python train.py --n_layer=14 --d_model=224 --n_head=4 --n_kv_head=4 --head_dim=64 --d_mlp=896 --vocab_size=1024 --activation="gelu" --norm="layernorm" --norm_place="pre" --norm_eps=1e-05 --positions="learned" --qk_norm=false --attn_scale=0.125 --bias="all" --tie_embeddings=true --parallel_block=false --init="normal" --init_std_qkv=0.0273 --init_std_o=0.00516 --init_std_up=0.0273 --init_std_down=0.00516 --optimizer="muon_variant" --lr=0.00838 --lr_mult_o=3.0 --beta1=0.9 --lr_head=0.00443 --warmup_steps=200 --schedule="wsd" --decay_fraction=0.641 --decay_shape="linear" --final_lr_fraction=0.1 --batch_tokens=[32768, 65536, 131072] --seq_len=512 --doc_mask=true --train_tokens=524400000 --steps=8063 --dataset="wikipedia_en"
MLP neurons of a small language model. Each row is named by its layer, matrix (up: input weights) and neuron, and shows model dimensions 64-191. Each number is 128 + 32 x the weight over its row's rms, rounded and kept within 0 to 255. Numbers have three digits each.
After each neuron's rows, "fires on" lists the tokens most often at its 100 highest values on Wikipedia text that the model never trained on.

L3.up24:113086091047142096073108058130164133097129129112127126137119146130166097193120179136125165112100102076119121147097187178131141178148162158173183118104122121106143077144172104090104135105151156104145134141110099128145129068161116143126052103033114078161083177114124130160132111154188095164136125170111114074178106089153135123166121112089173141128168113128135089180161144122119103129095
fires on: "ec", "fic"

L9.up588:171166135150108124074169155163083135147149138085142157143093130110120028124193148169122099132095102109151163089091160171177085090125160112135166129131060104105206144236126170152115023144146101114100117108132141200141148110099063101125138114114116173089133148101128166126115128160114146177159149100132115160068109183157089105099157119060163130111083097201080129155100133134126165139121
fires on: "of", "le", "al", "un", "ob", "f"

L9.up241:120131158119136109167170113150107103146088158135148094151157086154137126170146149133152163178193122126111117183150150078156152096152160131116134134100130126127127083104207094122110139145127102185194111168147101085093111125109167117102160115048147116101088166068121096109150123145127138103085128082143158090153211155156110117193121135134161109080120064102150120054125119173162085150183
fires on: "ec", "spec", "a", "is", "ur", "in"

L9.up691:184154179184175162173141097104102167193135130087112192094126091100098114119187137122102107161168174129178134143122098096148117079091158214091158114090132106125115109164097186181113082092090116068098133175100112164180157121129156107123094132126182102107144099153150119174183143135104164170132118111113228130186096201087163107143084121133145177106131121144141117095118144146142139131155
fires on: "a", "g", "f", "comm"

L11.up895:055165127135071112096119163107140118147108168146157097154115149116146152151128121134138123140045132157151125084089187098185097103116141133120132124120110104128115173140069130141172118087113130216088167072182135136172191067124154111158067167124037126151081142108100141202139128140076149135135131122139097148090118123142137063080090129155140104132129165139156117113104128163092140124121
fires on: "| ", "es ", ": ", "ing ", "ough "

L3.up412:107117061085097110098107101128064102203074123196115145098124150104106148118132136090163168078097146165121146145133108143103095075088143094141142079110128090091145150071132104114153091111164140033097184124096093103127167152094097071082148138165089104091122106152136098097079116166076124145134136122109096095144134115100124168166145122131174140179145165120210158143061170189141163141170
fires on: "vi", "ay", "te", "fi", "bl", "h"

L6.up436:134152131139166143120107095067179073124117193099169118088151098117126152084130159131109120124124079112124208129143181160212066138104108108142096147114137176136082133160154143118122228120154157116135144094088144127163120128113119059090103157087088135137120112123156149169120153115122123124119140109157213103119131118145122142122143145130118127092112113135043140128155162093131165129175
fires on: "el", "n", "e", "i", "p", "ig"

L3.up161:090117132120120124176106085108138104148099145142118140148146157147125065096114133118097131106166149143158095107168175182060179108108196161155138109100115128088120124174104088127082192095169108076133155153177152083088082135222075179107093147089116107136137079115118117163093083160109143090067139123163174132157114100086155149105156169139078144158109154109151080157109174127158144167094
fires on: "ear", "att", "ord", "ent", "tur", "at"

L4.up214:119080146144128176168165100165105078133136169117133096101116105161120180147146199120115146079051185163096114093163122151119128111103146110129037098083144164120109123128149132143101151059083144131090068124123138138101151099111171183113081160172137139121165176197122104162120137152135177144075126153102161091121136139207112107154139131094180157143112155108115133135071101072177087142093
fires on: "u", "ti", "d", "n", "v", "t"

L11.up751:171124152104200149138093108101113116134126143117141213115124134119136128153056154122182091164141126146138160109186148178155085053116144145104133132141079111125171115194091088135149089106116110199106121109096075154088095167162145167143178186153093098083112118164131121192102154106124148112098138121131135150116097099164166145138107155163182100146172163165088118135113147066114044107162
fires on: ", ", "(", "{"

L9.up429:120102085159111122104102082162137120125090153111069116091179137141090117141141142088132149106155142091156123098139156167099107166105106126147212138147157152118194144121128106117130052078112124081100163138153122156141108174112141108137136127119122129094109128114133143175163111172117088088183120100121102105139154110139146111031129106103138149097168140106085092162211170092097166154105
fires on: "i", "duc", "us", "is", "sup", "produc"

L6.up567:146177126130135132173189122189097113156118137119095112142083083185129141153074132112177059118055131098116159097124147092117061053135171109107155127136120118111113152158140104133154098145119224200119148095172108162105077105128067155123072135080089151141109121116152123150094105149093144107136141124168107178148137112190150101154165112139148110139188206154128119155115109176123078125139
fires on: "(", ": "

L8.up638:106135090132101105106151115141139179118150085123171103147137157103108127106129128132144142177151114083097145134142174125133090114117163083123191071177136134111124088137115174058131098070128124109148134114136190109139123066135085103107165065178104134145162111151198149148106123180173196091138154111068153206151135130123137125116096133123135120123145129135124088121137194059160114074112
fires on: "a", "a ", "an", "am", "o ", "an "

L7.up672:180132171113100112104089131149178090185136181138125116154063154190106148140113125099103098116185169085130122088117121132121122082131142143130164152133103111154150207169168146099118141144127142154109121112147095115112200215114104121134160082137122134066178156165141072082138135165143113132172113099097101141070147077086156134125145127144149131143118151144156187087123108065178142108120
fires on: "h", "ed", "er", "e"

L8.up701:113091182111111148090127084140120177107163125149148108080160153171089136120152132143157130135134093176120154078156203164181133161134092126114182121093132070124152182063151093154138143083151148135112104143125100086130154146116087129077102121182129131110128103139113115114150120068078096154104110102123084164064084122163119176124187157098140150113134140152112119140083153126138134171152
fires on: "for", "ti", "vid", "form", "er", "ent"

L7.up100:135090188087120093063118087133145114122161194171114168137180120170102063076094119176072128158131103135185127085137144143147190186192128163203198141148092114150125111191088076095150100085175082098079172138127169109132123121185092205148111144117136107120144104111106132145172170138142158100132086111060181149122094133137091104115121171142148124116138105105149152111136158066146133113117
fires on: "d", "l", "ec", "ent", "at", "res"

L6.up307:102128090163129089080178127171125058090128135120154145154101137117138165177164157151172104104088102156155116124099123136098196127120078132165170114083203153069133119129155128153177124084131135134112179096156171152175154139143048125106179116144164129136074106115150124142188183098073153152107080126116072151191073147160116162046075166141113123172065137169209125082074132116126125178097
fires on: "R", "amp", "ann", "pr", "ef", "ter"

L4.up384:081155142113135094126078132129108090130100146148113142107101163110125075170063093133106157163089175156131171125163148133150117181171140134159133115143091152129146096131092114107105155090140080117087145088070136114116130122103097096118081135094155122165149182140168166090131109155121128165152128132135068169089141103100150129134142131113122113164110095126134110087158138104134207075129
fires on: "ch ", "ade ", "el", "er ", "e ", "oc"

L9.up573:116056118154123154196081156141167131185151109207172151105177098165131168125120130136110105083154115079051130107091115103148114098091141143134113094089119087131203142121099122132094128162152134123191144148085157108141157147122099180129128108109113102135095098133193101074129151133105102125175136143155049140134082094113130149085158146097187094151111108132127160146121124173134159141114
fires on: "comp", "tic", "p", "in", "ev", "gr"

L8.up721:133165133201081143080076114139118133131093137089113144052114126163023107093181139158092167128122150192122090151097199148079126136162106170166178078137110093090149160124137113136104159120102166130101133132163115164107100117119137146123080164179157140126182137126089089172131111083157106133115078116136088103125130152189143152108133142133119183133152118104117111159130064164059109168134
fires on: "form", "is ", "struc", "for", "loc"

L6.up58:126153162160119138093098097110123158163113124085145152162129072200121145134156116073118162186115122129126174144095165094107187113064149162092116101149113090137085111112115113132105052069066142111151109129142134113161150044193103131125176065140071117090120158117133105110173152182197194122168135136143172179145154151119166164092112119147124166134130154129117107116065190129151160086118
fires on: "a"

L11.up810:073087161152103193060141096128177188109168169135129173098201131101166118143152145118152105092037131127131146112098172116162089120125096103113130069121148087134193116109115141119118089147142132138136134102099130152125176084142141181149143095139129118167116118173097110118154135087163087177109136116073107125075112106185128157132179178184136063128130137190093147098120188123122105098150
fires on: "al", "ent", "gr", "tiv", "ation", "er"

L6.up435:090117137120118125080171149109113154124122152078070147108113114150107137131168151190152180153094136138196132125126164192149145115091113166106126088148163121100152128157131112112131049172123122145087132130097088127112099061128155039095101148042036096131116087094065157121173107151153152095081139139152109107081123123151089136169086156176149096180136116153123155156099087184177148152089
fires on: "di", " ", "of ", "{", "(", "es"

L4.up872:125119125151132049113160153125081116103146188115157158143120181123127168136132094132143165149189144182166170144134106123105119122179123070146088141149070138115134049127183083111124128116171111233131122122065151133106184126047158119165139152090088148106108106135121095097123108110159132136200150121156087134126142193164140067143101116125073115091121102151113109078129170153124093111103
fires on: "ed", "es", "is", "ec", "res"

L4.up64:096125144080138098128162122122093120120119187102129181157116098127221079155147170101176121166166126100118101170156116145167172108086166109133114117137111190102068109098178116142096116110176094101111183118156075090130139148163096169091146107094119102106110148120142146060123113065101144077160089184046090166164146154074135154132151169134136112102158043148085109139113139127097149115162
fires on: "a", "il ", "t ", "ed ", "ath"

L6.up842:112089121130132137141127084131153062200131093150122114135083091164140132058174107123195125116151138135109080099142170131170165133122092089145123167165134121078125144135102090043159100121135120156079165108167127183092167154110134106129186106164073087132139153176176120081144118142137124160145153165123151087092208074154147088203114153142155127153061138118151089097076089098146126142094
fires on: "u", "er", "ear", "e", "sion"

L8.up729:136097141165165140091124128148109178134116177119130119148086083100103180134125139081132133152127142141073121136161158107152094187114111143152098106158154131116147151134099156122181074142103115126133118104132157110134124171083117148186134165139138163159073085113150141129098162178114132149062107059099165149106084163119136155119126126120152153123157119065175063173145115058149128088127
fires on: "al", "A", "el", "ol", "des"

L3.up301:115172059135115098084137112115078132178135071149155094157127066116120065110130159146165041137109143132090164103176182174128108080065131090122120119126121152143130115128133112095128158105121154123145149138127148158117139091082079171142107161156026091187182158121180107068130133069110110191126117173129133161107097129142114075121140233168101176142119146098116092156101109124143158124132
fires on: "id", "ud", "ing", "al", "ug"

L9.up656:129144131157157129113053230119128158131117156152112092182111144086113113146109159130111104139139104113109123160167127091128073157163140170129095144150142076113148124133071227137142059109162122146136150173114144053107139132065103143169097107154194145166147106134105159150117162057122120187166111141123166105158115135070164165108139087184098123110100139085130116160107142111126146156143
fires on: "ar", "er ", "and ", "ol", "al", "el"

L6.up883:076123172153138124132134157110117174133089100101102133121170140131140128146096148137132176131152145087194118171119109139126154090106195094118151115135140108131153161140213087171096060156093129106100082111101140117130131106100113099042133111154045113151171119144193172124079129165125116099196124121098124164173126093139098152085114070166132160122151155166077069169076176111075139106146
fires on: "ollow", "und", "August ", "a", "cri", "ear"

L9.up272:120095174132145112193111102133165130195077168093143168097170136161124168054111133151099067140172142128142097141052142134179106127085194107176092225160136141120157192079099086088136117187123126143140150116100178132123091090074032111130154106154147150178109084124161124134090095154149090135093153105132139147154119159073102092103122087128128105163118092093201139154094091165144128158149
fires on: "tic", "in", "te", "tis", "ation", "po"

L3.up574:106116113086121082068110174105123070106149176146197144125095113157141102134160169117126112113111194183172138132097101123124110100103145111159145077111144170115137072132180150117113061112110110043181149126134183075080109173104073151107155112066100105136153130138081123108162134136161167111085136151127130239124158153134164153160138100112145162119151101176165113075100162163146061110122
fires on: "a ", "in ", "on ", "at ", "her "

L8.up265:122143130148109136111132117151113151140106106147132145128105113126125189134102154112138233087099146089078121162129143120122099145143142140098141174128083159077140120142143092131147150114146127129187142176171081108131119095072111097094125154186124134172091104128169095091115108100087104135161135115067188139076147118070107167201068132134157081098148149113186124116173157166147159123138
fires on: "fi", "di", "de", "li", "vi", "Di"

L3.up526:146112092131115107155156126101071094165110134155189147151136076120066134107081099158124116145147143043125179129129172150169129101117150149125094119142121096132141125097110092103122132064088169158178133148076103152146132146109128108109129143128072071103122130130095179097115122104160122099110146124141126168115125092096201137103211159148115132105167140136062106183135145140138166154145
fires on: "ud", "id", "us", "tw", "ad", "play"

L4.up429:113114072072098078096184155122182063116146089113142091077120125113154168184135131156081124146108163141131145127100144137130107126054127124128069157106116131063079088098176154136128074059152113110103139098129198083077179131118029119053110075091103103116184142145135154151122099177166162107139159172108149155110134119171106132172106117119097136226151110099099130105146111139157100167109
fires on: "or ", "are ", "on ", "at ", "er ", "ot "

L4.up377:111115104087129159144111123184164144104163142087154122116169153149163151123126125156138065150090118166135118083137115172092162040103127105138116090111104099096071116130176116155113116080123112106077174137139162111101115153145097133148096124061101108154134114159133147108143136136162144082110082128123085225148125149138131179144140101114055191158128093134164082060121098176109094152125
fires on: "iv", "at ", "or ", " ", "on ", "an "

L7.up765:090113087127127107194087088133116055129137137166150136108156078090111139185132170149128097134167169164096128104103144159123163120096090092072058152103105114137082134083112158148074112107106128121105225117218107107138164106139084187107113133129105161177122136072123130165092093147126147075137083135114101163112135134157070177100173154163189103095131114149087172108094105143052148100133
fires on: "of ", "and ", "t ", "ag", "ed ", "g"

L6.up275:118147122152143117121132139123119125101086122163114125139131122155156110161164188146134110149179127119119096110157163155129111143102153085190127084151091149083117087136138140135144094146151144171151113111177103140150087135076104211136107126047103115088094118123131200109122089123133072100189140126108100168079127113170141075130137171160103177203169187157126099172162120158073110059131
fires on: ": ", "on ", "in ", "form"